{
  "num_hidden_layers": 14,
  "hidden_size": 192,
  "num_attention_heads": 3,
  "num_key_value_heads": 3,
  "head_dim": 32,
  "intermediate_size": 448,
  "vocab_size": 1024,
  "hidden_act": "geglu",
  "norm": "rmsnorm",
  "norm_place": "peri",
  "norm_eps": 1e-05,
  "positions": "rope",
  "rope_theta": 1860.0,
  "rope_fraction": 1.0,
  "qk_norm": true,
  "attn_scale": 0.177,
  "bias": "none",
  "tie_word_embeddings": true,
  "parallel_block": false,
  "extras": ["capped logits"],
  "init": "uniform",
  "init_std_qkv": 0.0246,
  "init_std_o": 0.00657,
  "init_std_up": 0.0246,
  "init_std_down": 0.00304,
  "optimizer": "muon_variant",
  "learning_rate": 0.00958,
  "lr_mult_down": 0.7,
  "beta1": 0.93,
  "lr_head": 0.00702,
  "warmup_steps": 30,
  "schedule": "wsd",
  "decay_fraction": 0.724,
  "decay_shape": "linear",
  "final_lr_fraction": 0.05,
  "batch_tokens": [16384, 32768, 49152],
  "max_seq_len": 512,
  "doc_mask": false,
  "train_tokens": 102200000,
  "max_steps": 3498,
  "dataset": "wikipedia_en"
}
MLP neurons of a small language model. Each row is named by its layer, matrix (down: output weights) and neuron, and shows model dimensions 0-191. Each number is 128 + 24 x the weight over its row's rms, rounded and kept within 0 to 255. Numbers have three digits each. A neuron's up and down rows have the sign that makes its largest values positive.
A block is one neuron, or neurons of one layer that tend to fire together. Before each block is what it responds to, as a language model described it from the Wikipedia text at the highest values.

Line breaks in structured lists
L11.down12:100147153131118107161124136158174122145153132128164147134089084134120141119139089101119126140155162140127144134165079142145103088093121114117145095089117137122157130111080139113098094117132150184129144147139114091115163135121096128103132123205130092155132125112085123087110126093148117121124124128176169118169098106144116141132099121160117149158113108125105129190100114154163169125149120100136146085128087114082091102075124134155139097120131117146120113088103144133126111126116151103157113132127127152146153095124134107136140141120130102129147108110106068114118142119094110132
L11.down27:129135126145164155123146106131113073149118127105154120156152166081142146120157130098120119105185067175149104131144145107124139136184129120124099138124095131126114124165117155090131089112150114150082103118126173119155145130175107131125138153146144134141116122092121182145107119134132143145175116158157118115114138112159130126114133126088109108126115167101155117180138142137146119145121133146130133137110101158138091146151118123143090108147105115126112145144083156063123158120097134117155126157115115143068089108114195110095133111126107148117103092131135105092157135156147130103
L11.down43:113139123084110147208122128143145176172171123127092181136109126095134098177118121113139103109120123166140101112111115116134149132154152147077133116124122127116122110080108101124138136096110099102080143083136167131115142153107119121140180144118110088143125111084145112135124118146143108138104131117155084102191117119128164124128124119120061089123141111120087128145146136139120131117153130112154135164149173086116155117109156114127112157145143124144119106107104151143101136082102151130111134146169113081154096093118137135104145148144109137155113100153125106142107121129136148091
L11.down51:146085160093100087159098098138079132148151121135119118125101113179130130120110099123098085114144105089105109159095150162138114149132179131144142142138116145110122152126083128142132113137108096174102105109139143140153112124141126127114118120215131130143112078139178096142144100138106113112179111125153156137164163099187095143137132134109116144145142096102094141106127119146141137102119134135161090119151185120119138144109135103094134144143118159135115112115129134165121125146106130142144114116156101099110134116135178122113135096148073112148077132089168124136156124141128107138
L11.down58:125083161082126108086201114121105113154156146121153108138099162152136104117096098121160145073148132167119158123140111118090140106109101148117109141142128136179123185152094111104125079096122141134144093133146142119151100136124113176115106150131139155107133120177108073109123145113131123144110155157135106138119123120120120141166097128104149125110102132171100141129162104124131160162127138070122112098102126097139150150095116086154083109115119129088156082087119151122132135100136143116125105127177103152130121148127104140109099137140128101163137145094165137123124131123145145136
L11.down108:124125137149077158088125144121112126128132125084157133124134109154138105154128073123124157138146098124144172119143110163160133150122125135144112121097164084128160138143118159138174084124133114133176115112100087114114179120090139098138140119131111135132095125127097146164111131114145102142108150149160191124121140177175126159110147104150159116114138153124156129089131135135125086122182090145135133103168113150150142114113137154158122098132121119132106100141162146129092129113102131154172181181146155142122156156098152132159122101122140095091106123106165140124141147083139098112
L11.down115:142134116145146114156164164124116151138174112093138140120154122137137136159116126151062116130123122112117160137125140148149132090173153060122069138119118136122115114112157146139162100088116114113144133166145155122125142092143151120143122146121119108138145116108091096123159131152113114075094142139122134115140188092099091125103123124178116153099116121125137159125139127097144170120142114107116141081153121084116139155099142104118151090130164142131163151127140102106111120133114169155133192115117088122114110139161121105129143113114188113152116117137082115106120122078109185122
L11.down141:143123130161137140140129131175131126100167136117127063100086105166149117100123120094083133115070162127116139126135123112122098110090119139166140119133086136088136115127148151110123105101135087123127152135133120120136102106100143114131111106158182152101121114163128118131131133129107090102180104145165132158104135154108118130165105149157125123142092119117156121123138109108137117126157120143135071189160130129122090118119149133138141087123082102151148165142105102102140105161109141131142191149118129114116134154150040159096122142118128140108116102128125108100094170115149112127
L11.down144:157140108168163116139115124158128133106131082149092096135112142156123138097115110115155122095125110117122116131138117122179112153141109085067187122134117117082070102149134144104115143126156126168162096133107105133163083133142145129180133136128099089151126129115121142134083124173136086118127135098163137122169148101094144084158157144125134155135164148107141093124132127117149077074132139136116111101112140156107114108171111129125142110144107135144133182120104137135116115105097145116127111154129144156138056104115140126106125134100094166142155102089104155108128123134136133138
L11.down168:115142111146146136130095146173116105131130129173138119110172129151117168116092163160130156128155125118123170134096152158137135148146103153090140157112119118056089119110142114162110135139123135176139142126112085163178137115162152080128132141147148118134114139126135090133170117125115086164140117135117113172119110151095114134137102149095126129119105157145122109133121098141155151141141100146155116156138134144150117114094135112178107160154109118092085166098140128143108152114094129133116121083117142134114128108143169105134081159139140127126126190124150085105122169150193106140
L11.down191:116096138079125108186154186164158100174118154146128148118167153129116122115103144120138124127107127140150158105144096153157138113096131159104147111110117086142169119145147147174165109113157119131122107150123066120110125147069161144113089107126156161113115087130128149125118118153152083145116103158139110128140106125151153126114113141118144109112093143161116162121135142152104145134096170133145147133177107126136131113106120151158132122094158152131156138127146139132090113113126108140147105147153145137129141146155036092136119109135130180117143135186107138160118139122122119153
L11.down249:113131124148132128142160091113221114111112126137147141120128133105139087156116104154073158117118136142079111157143123117093111153169110146115125129130128129098139087133131129122120159115118082127132157155140153123122138108171128075116160079154119131129106142123122111160141105136120145126163136153096130107186122156155166161121134073129116137126120125152164134109163142142111176156136097143133166154131138105128124139119091113113125080104175146135150120157157108149119089121123115088133107101138160132112107154101109128123140128166084116212143136089113113144136140137148111134
L11.down252:129116098167127122137142202170124120097137144131079143138120132151108108110140106131107073091118151148161155095101156124146094101133123164118096135132136128137077106138119145129118119139135175127105105138148120138113145149114113087135162111116128141169150076135125143127150187081125164114100095123123132117117111152141123100133124150107119106107109098166129105130130121122115088130115175139097118148151125141172120111059163147133135103123112105114115117111122163139166128105116120124150124148135135137129124139141148140092156133145157132123181080129138191176132121058119154103
L11.down390:114127070152115140132123112150097121156129138088157110124140148124188130146160140137115109100185142170158134142129150121089133125136160150100083119110158157169149118111139108096129124157144122116139156163139162116156114113088103130119110123131131093149095122161173183118104134129106163153112177125136122185138123119157117129129155130129099103099148117091116157162131159119135138146104125152119131150132106147113138156104144133099106124116138211140128075146132110150089130148129127166136160160108174095141116121114097108123186118090118095125140145126111083152132142132146112135
L11.down412:141112138185143121122150128150160097104118119142128100101094128157166148110129113101115078122145113165129115125110129116163124148098156112103125176126165126058139132105141137171098154096133151172116131095136114112140106117101090136113149125134141137098108147133184125132094146123088144099132111092145143132113136170120134138134124161093152150136126083160131149100122158119134153115152087093103121099111098120114135120119147116136149179117111086156105150117126130155160074096147138163102168143098107105114115148094118186092119099153140097078154137126138103113136133109153147138
L11.down415:131111165147128081137129148108123125127125093131166095108145129142151112144109086147142083193177137111077114133135129109130136167129153127144146102119124113136138117137172109087162115149122109134130100155126146152120120120140121106091130149117181164163150147129149143114145158161119155097144116146154138103163103094156108137144129132124141146139115164143136160117143135067101127102103113118109129133150165128206163082085111099109104164124151152113111126120117095088120139135102153118115093153119108077139133131114074121117117117118120136135083142131171084120136086106162115136

Year middle digits
L11.down33:118138120098094135096145133165134138079099179116121128148148130115130156162129107101187141145143175130131139117120111117120117119132112144100137090125100125135162119137116125108123107123138098114090127131142082133105127177125117139127121122114116170150133121077112205108109166076127141155118121139145172107066102138172124136100153116130101122120107088132107132098148144098147143151110141143141174166138095132069099129143141134118127128143128130093115124110136140144126104103169138130052110127118152150096092102109162143162090143120137143099121158108129136148143101170155146102
L11.down63:132140098133125112162106150119106129144115133078096067111102120122111102144172119116120125147144119120129153148143112159139136131128138068065142159165116108139126111089153118161138119143102110111152089148123123113090125141116140141124116100088142132079084120153122120118112125090119144165168085091168129124144118099072160127137135169121125115125121156101131114136159137139108095162132137138134146140153098114087135116129186131079127117184092118135125131128117090149111103075094142152116143106102140130129095134102140176136115147095106129120117142125090170160136159121081111146
L11.down77:121160132143155101147161132142130148168150146098104140110162146121127139163107175116119138159157160133098166129168152121162103138137109099131089116107143150134109097148110107152113141149136134153121075084156144110165066176131144117115110137120106125145099159124110115140118128117107131131125112146129092150156164147123116128116135152141086107137115119140116104126151134169065127161078109109111118141144101119131114067137117109085133108129149157136084134149154095109104141128100105154083080129115111172096127123118116085108126141115072085106122109116110109120096110170127124169
L11.down94:100104137135126131111131133113151102157135112136158104113105113040102107153119093146145116167119115134131152134157160119117143126146137167068136153152144129120118100130148115156170108093136151130119125134120144117096127116124123112153124101080150136136114116152123124130140127148136191145146159103135151121127112122142143083132107133118122140100086144137117133129161181154133100103167143108140174130101078144162139138139175170115122159086130112114127133119152145167170082068126127103144145151107108148138116132103117137181106100143159126128114212109126151095144108146101124129
L11.down116:139126137163094132116096173150102106114104117152119133137108112130139111092138109146143134114195110126123084128114144113134128146114066134145113118156130114131140134042102144158082128141141132099124119142116107111148117127117115125131116148137129127113082143114113149086137130166140117135113127122096146101121160104161156111150134157152137126112119154118128104170123082112100150104136106147145129144118146138121139127126087067130126138081116119124142128156133083149090153125086099172141126141138088159111148099072152075128164140156136187120093099117066134144138122105111134086
L11.down147:101121140110118155138143141118150117163127113120162091135080147118145123158147130141151123121134154146110145129090133145091153128113140128106081126148154084136144175156126149148109134112109132136109157097107119135079112120172132141099129092168128110148128126119137107086111153152108114085133139160110139133122136128105156114116177152155115134168117112152079101136105112108144139142135130117151147150135122144104118143119139130169140179115190096125118109143120149153140083105150145125105085068113105124120139170132064081152127124128127131105100104187083063125164120097109157149
L11.down151:132143095159159121108127144126148122142116134139187099144099148150129111127129143154135150127095119131087151136174108095106131154106162115124142142114141091128136155178167095107104165117125141141146156105117146112077092093155133124158128110160135108137126118098117154150176119133164132137121110137133128075119140140108156140145158146093162124157177122126115076155122116142172152117116095144137140135079154149143165160112110113153179112101148147132142133110199166159166137149111146105149096135131190102122134110146131108152119129134096102143128131105180130116164126112165120116
L11.down157:133116107118102130134179097109086120089130172118115107093131149095136142121149154121132140062160106153133141167150090095107088085089126100138115140101140144087174145135107123134116103093194089147154077124119121140104117114131101107114141126130141101148129119129126126130143142112141126080150116132121124110099115137129091146133132128111155154133185141140131123127130118126110119127111101113160147155085101176100128133116135117139170122159159141086111102133119158124126154064109179153082149155147183150120148128137150117145111142139147138084119124140109149106135084104146095152
L11.down162:131117172102107154090143136132128125153164112086112129096132153156128135129110138085067112122146127111098102136110152129082098162123138112136119166139145108096121195141123097098138104142142118097127170132130118133125138119123137138133130092178160151131101160145128159129116161106093078116157136130154162110121131130130081171127138142116115144123143123110144100147159160128109115124115108102148144153112129169099126174116129116135149099118162172119113096091094113111103126125098141147081142142101139158170145111121161107065143155052132117122137169106123129131142146163119109104
L11.down222:125151186142141153109093095155152081156132106143058129139112125117122126122109066103107089160116134131169093132151141130115141138145117145120119141131115121151101068132169151124128105150117136152150114098093143154126153114111134103109165119080142144183112154157141113153174136139161128133164162136098093099142156131130122148133089100128090129122136096168131152160131123084140158144134138105130171155167129165177160110126138141181149112125141127110136134145159137121123104146102138107076101120134118086122113131116110167119136128096126139131105102135141117125152172165112133104
L11.down245:107098110169140130105177152181136172105107086135128147148137140121127124153091141105114170098127107139174093114147094111120120121148121105157121127131126160136132136152102130143151156122129173141134094100130122162102106144140150098157107141151139110137120122134128162121104149095158130148180108113107129130123127110086149087090125140130111121083103102128132105091108160118163133107112152173106112127152155142101126155148109163128143137128162174124130164139167109080148116118136130123112144171131104103092108162115138130133084103063152151087140136087112093103095142176134105107
L11.down254:148087141136135127145127127097174152125104172121114092109142117142106136133160119096112126114113105152153153135110122090205130157173171102135135123140141121102121120082112114180150080142152108160141115132116133158101136136100109105180120119188117120110127114137135108107132157134096102129108158079144080123135157137146163078130097127139132144170136161111152124130086176115125131128109116093123105156175123159147143154104140151117125101115127163098126147145132110078134093106092132105092113129133153154105110134136081135111107128144155118149121119095135136160145070114126134137
L11.down310:108086153080107155105146094084148162134160107106107147131167102141118100130110124136123127124109144118144122108149135170089112097127126140095097114136168129096159142117148087134119126112154111100096136118132104150144195160130138108160120067105114117134094135148085125125173157137153127117159134190124103129101102110139113097101115121146145117160136154121109089106114163064096136128143153154162174108148125125152148106136139132122166158137117135113128125166083133116128118088170133093121137134115130178164095115106102116104138160115116147110091118111107102152152137123107141148
L11.down321:098119142102126081110138125138117114116122131129122150174123160113113116144105146134118158125115141164107129089162119133116187150171096139126078117114148109101151132088108157125077172136126151089115131112123090143103132183160083165132072114144096120131102105108108189086114149090135138110159090153155140157096143115179121113166129118137113093126102086136122147135103142119154166103125141140131132123132105168092082111121127130116126154076098146094154136121106139137154126134113119150151150144133123134156144144141147129096134134166093141137121113126138147100116120087137093087
L11.down369:136115141175114144139158119131161105092137152133114109156100138114100122171145159105162156163122193149110129163133124113117143093124100147150128116093118115093146104107110149116147097116122141135120141146094122147109120120158132134140104153109117089140099173140115149143132176128160135099157132173112122149131178134148135101083131109143107117136087136155133149122118108111172145101154162133147133137147115138117145103190159127078129074147114157125153093118155103108118118107124123114115099102074119112098129134127062097149082161140114145116081134099150137145159102147172118118
L11.down378:101149136142134157116098099140168133134084091139110092120099063164187134097136134137181135093108127120131139131164130147119129130167152136101142143116188132112141118126141115158130081120158110158086094084166136086074115122143125144123158136122152149109129116149121142105120082137120167137160107120100169116121123136101117090117120122105166126128113140126100111161181163134128128122138109103126131154123157143165154131118146113169121106082167157141139190139115167116106093140121185084156148150121127142114128101131132139095136111162108119113124112121160120135133132131130149144

Mid-word name fragments
L11.down31:144149156139120142152162127156168147135117112101145201100150097122106110134106087096138119161131119126112106120122092100096120117124107136129120073140124117082142157141099126102133117154143131114135141108131100130140130120133128172099215148142178131147123120115106113113084063143127080130143104147176113142146144144147114121115103142104122128111093135140139092172113117148111109107175150125123104112091114131125139146117126132125122132149080137148117081114146135083112175146138104140171114085108121113119091130094141153142177131125133172156142141142114133163082133161117118146
L11.down104:119130111118123142137135139112119083149146163148117133114183105132149089157109098140090133134111111165152118183154139173148114143092133105132146123082091187135100113120121095119139125133132120095093102091111133076108134168144171106114115147132136085127118113129165145141125156142156130138108142113106101146126131092112143169132108121075100106117110153177110137127156160133127134142166126130161095128125150142102132138137140163120175131149162136093084132109113106132099087131119161146091127158121134128123116133140150080138144140148112103098187123094158147117098151141156143067
L11.down134:149125125127099111110140076116141160155117135148057114129127134171136091144173114126144110096122132157128166115138144152107124152117142138135104086126123149148111138096133151170127097124122167126153137135133117157136129141138147098149133096179112141123120118107130136170140120122125125143142169177147150119132076106101140118106105100123114158140108152135118149128089097136115167175102149150173154119116174114148069109132151122129144140137153136114138131123117129129161113115058152080128145129161142122107063090078136166127072114158111114109147142098126142130131148167111164149
L11.down207:087087120118134162096118106150112125143128157099139112153134133177145135072128113138159146102148131096140104110096152148130116113142130159125134160131144149107159150119096139059159154119094099179137156109134142187115159155185116149116126113117128098123088077124114126142136134155129114112113126177114130135130112096089122125141141086132144101138156157147138095154123115162121113124071138159139107114105142158161143053121139114120192167132121116148130141115142115140142131135117131082124142113134113114151070139141141111113105167119116125123156149184120126144107140125139158118
L11.down212:111135130110088163124155130110146141142105108110143089136168083104145183094138152163146120132120117123067118112145139136103090141174128121143168121158146152090145108120153138146153132133108075122134152132115155123142137091108092142150136160106129115125142156081128112156143124107132128098135177157132144118091138145120091175151123122123144128121154129123144145134172141112142121154139113134148123130116161147164115127138123108190158090130151164156079134127160139121170065103108132123153163101109129108160133123132088188105105121126124145163114180090115087114144145131153120132
L11.down213:146142103151145097072126152170124091151087095124085109136158155131110128139152088111140141130127129117129154129110105148131079157161145108160111141098142054092177117108143162136152103119105140123127126134111141121143098081129104138148112136157108151144078125128117157106120116131143098120108183131143135130145136122087105140100128110137128146175137178178154144114120098113164134177118114125138100138118136156098091132116084137177139151120142132138127115161140114136153144114146115113126071122177142155081113133123133129113144155157110113141090102138123111132147172122127164169
L11.down238:140132112128141149144098156117155119099132113150139130134145122137119167188073119143155138121078103151127129170163146136138168112149157126106085117148099130099137139100146166136147088122158105102080136178117082135083138145113147131127124132095077153096151162093125145093122091135142150125146109085142162131142102138111119123135143094128108101112147130109135116129152115117094140125135105121136126149121083105108132166129127082107147145178083152106167127136129111141158118147110125082082164096131127116140116089167130130126090161110168104133081115121078110140124137142108160130
L11.down253:140140119143139117138143113127111164105142116128139158139135111110119117121086148165145076141150144116123103109147134127067129093096152114151159161132126094118090107165116080145127117109133146096136107144129073136054127132139138124118111105133117133120125125124109132125128109138125143141167064105085100088143162109082115119146139115148089081109109130099124133170119141132120101125111139114136095111181163132139138149049080115098132123164098099136139104099099094088131143129130133072151112102122103092114138116116136132103139128101135122160090169132151159130110151107103115138
L11.down288:158124124134122177152151136134124166110113115143113153076132165149135180079154133075147139096139104151082125111120105107126136145097128120152125140119138126138119125104149143107111144099119098133120181067120123108151125159140169099144119112135097120141140172143094132150160137134093129122115113168143150166145183137136167138111174089098117144125119178129111100154156113146112176131113101129148142147121090144093114131139119109064120134118140136135118087144143154123131115124094083189094136148133108143128144137127160158130139145113134178107106154148099157126155139136101128162
L11.down289:138144142151097102127134135066160133140126109100097154151151136162120157142098100150138137132127108131194119137137139104116102104118107138121147113119106092178106131137133078143130116132142144062118108109116138100184120096140088142093113152116130126136141119114134125142146172129121141178127165110091138140146116118139103153133160132148134132153103103180138097103143167068131131151135142124094124134133111106132090114143104133117155103118116177141153134068159103072122131101125150089107121071122118160158172133137105136153171125125157142134080111105145133140158124106136118108
L11.down297:113093113111134119120161098141138120127144105103154124108140096099134123115103195111151096150116136107162134141115116134131170100149135113149132117164140124145128116127114123131111089110144119114129107103114121148152104098101112116169110124133141178094107108123100141103158110126173168098148134150152141101091115149114138118112119151135169121127150146101102148133138105124160122126156144127134156123114134135087131150126113140098116095152076075100092164136072146115107096104157141104107180136164092129170105176142117139156091121153095162153125214120094109122140108104126168113
L11.down340:121111099109157128102131178099138103132144133102115142097140135157144131144137109143140131107092085107073144155125117106132108147111135133130139151146099142122131171077145119111112086101148127172111207151127133088099124117137134094144124157093117140121130142141112105114170144138147094125154172133121130127126139128136107126123156174116155125120173142136138119157146114129146096118156125125132167185094123121169134074105159177129116107140121134134120130109147085174128114115117118090103086178159126130123111156148167077130143163115113133151108149128172140127070128112091114147
L11.down354:100133124141136165125129102126118140158127127113094148119125151118122156133096092198135103164153147135189107102168111150103099099155140132121123156117134137132122122109147162143166176115098116107099129113129130103071122117132166123106145110111126122113127144138123091131127111160100178103124148100121075085095184095147102140130137089126151133118094111113098140135172095133109101130121135102125136157105120092123113168136142150172099148132114126139150131135172121106110122113126096123123123101135149105126121168122112150144120151112130101167132097149103202184164099102127126165
L11.down362:111118163130118143132147097115141113159131152132110162148078117100111096058157136122117098118130121126081140155105119148118168157170080084137119162128147158140148115100108115150136129083119137121113132156087156116138103162116108131172137135125120135132080166157102140151117131155102102140138122121150117131116140117178118144141120139092142133114143094102140182147143151127101112158124179156112154111076204127152123128135087125130114133110120140124124126147113140136161114123158129153170136178112173090137115147136097141094151107084091133114094182141111114130132127134140137124
L11.down433:133132122104131138137126066174139169142154132150134143092134095096173193132133103148142172101121144098111114148109133100146113115139164134104109111115153143115115154095131105151135136128103159128153134117086168178130103110125091154124117093126142134152138167073143086160161091138138137097100113159162094141117146096135141098111150123168129147176103131151120147102105141113143149143154116131141150125145142145127171155126066144150087144113122101126132092120119147154164132142115120135170123087150115126117103125121140103087122122124163142106141136146137119103136101105167062104
L11.down445:116180112121077156104128139114123143118116099162116104152099107182186162143104112118122076116146139174111130105110147101128106132152173132153142142151143129138115091101106177102086144131127148087138122154128101126140133152101115096119166111120135120113119159117158132139055122124144132150071170108103134079142129101110111144099133133119143118132107137130115132135144146083093096117144099158134129136097124118135140120095164110139133143129113156097118112111120173096131153132135137132153158107122161128117128127112080158110097118102134178157152212132147136155136129119129135151

Year middle digits
L8.down190:184123120114119132101128105120112139113161132103058134114143159125166187145103143124148131129149152129117117112119137170131106113118131156120110176105112120104127155114173110149144098097162140119120130165107100136080142160152147164151124135134118116080078165087169132123125120095129118154127127117157147155089128163130159086125123118072099156125128138116136131162148135112142113131133148100161121140123089130108147132103110155168115124127168144076124107140095147094131108110106136101118108108145099094137140116123123122137120154099154121135093150073160160167081113170131099156

Mid-word proper-noun fragments
L4.down34:108130116125107126136120136143144109137128127174136168077111093154114160109168095141124114123098101115140131132075134112108091131073141106101159138134116123133125081111115156146176144123125115172190111128160103136086156105126093102141161129139129157120087148107118094106129140130163119149072067140118120155121103117169110138141151150111127148146167149124120148108133107164126114128088135072158128103119141118160130114090141110155154131090124109079116111128152114124199185131149137137136156147147121127090144121129132123105151134144160151138130087113104118128142133149174131134
L4.down76:110153133136119115104120122100062129126106117137115184115122131125148189093130143107097123098079132127122145148133157092112124114144111105164138119117163129106143104144127140152145111148131118167153161139166137116146119158131129123139148114082122160131158148122115124155114126099134137110152131096097123103112128136100129115118102107103164175162154137099146171142143128098125144135126115062108114133121181128125170113126120095173150146142169118144107113139112138157115108115167094122099063158125117133090104141140079126140052151095127129095139101103111125165082153147137105116
L4.down352:133148150138121133117138172088121101111151084098136137119138118125161112133059083176100137143082110153118117088093136120120115150143135121094099130138120101155119106120097114155119124082151126134106166101159107149147087118131073141127104120174085121128114138131145138134121094122126101108118126108134175131099122120145105076127127116107125111154112160158146135140141107130141085181142117133117099149141113119163153088144113125137086124124117111119132147147117110151149150143165156121116154108126149140109105153114158108170087123083129185061132109163121126129092144164162127163
L4.down419:156130131116109118132166115106173138135113148085125112124122196118112102120130085101123132107117078119128114130173138121122171129109180146130106123141085131142095142114077177113107120149139106130089095112146117109119147126144097158129106132154080156078133116136139125153112138145156125105137142140142103082157112126120168109114133164161157092130137134148100153142112150100126155084096139175087119134114106124107093127157151122114126151088124159101170144134090153092130137115168126116138122164146139095159137176130125149106111124171170160101119160123147141132158109101110098107

Early word-piece fragments
L8.down423:119149153098133156123121138156145142144102113167100135170123128095134113139123141119094105129154138156152128127136153112149148107115161125105127132128102108146106127176189108080150098118106111084109130084129133149132096098163132118148159118142118137146117111159184129177110089136143112148099156150076117137155129143100133094147166135093104134096144109138125137142133100125100136142179087120151095122170112146143146127161126136176152147112159150113110144125124165123131143122144094185092097068133107098147121157134096143129138141104082106081102101134091160102132124143114153133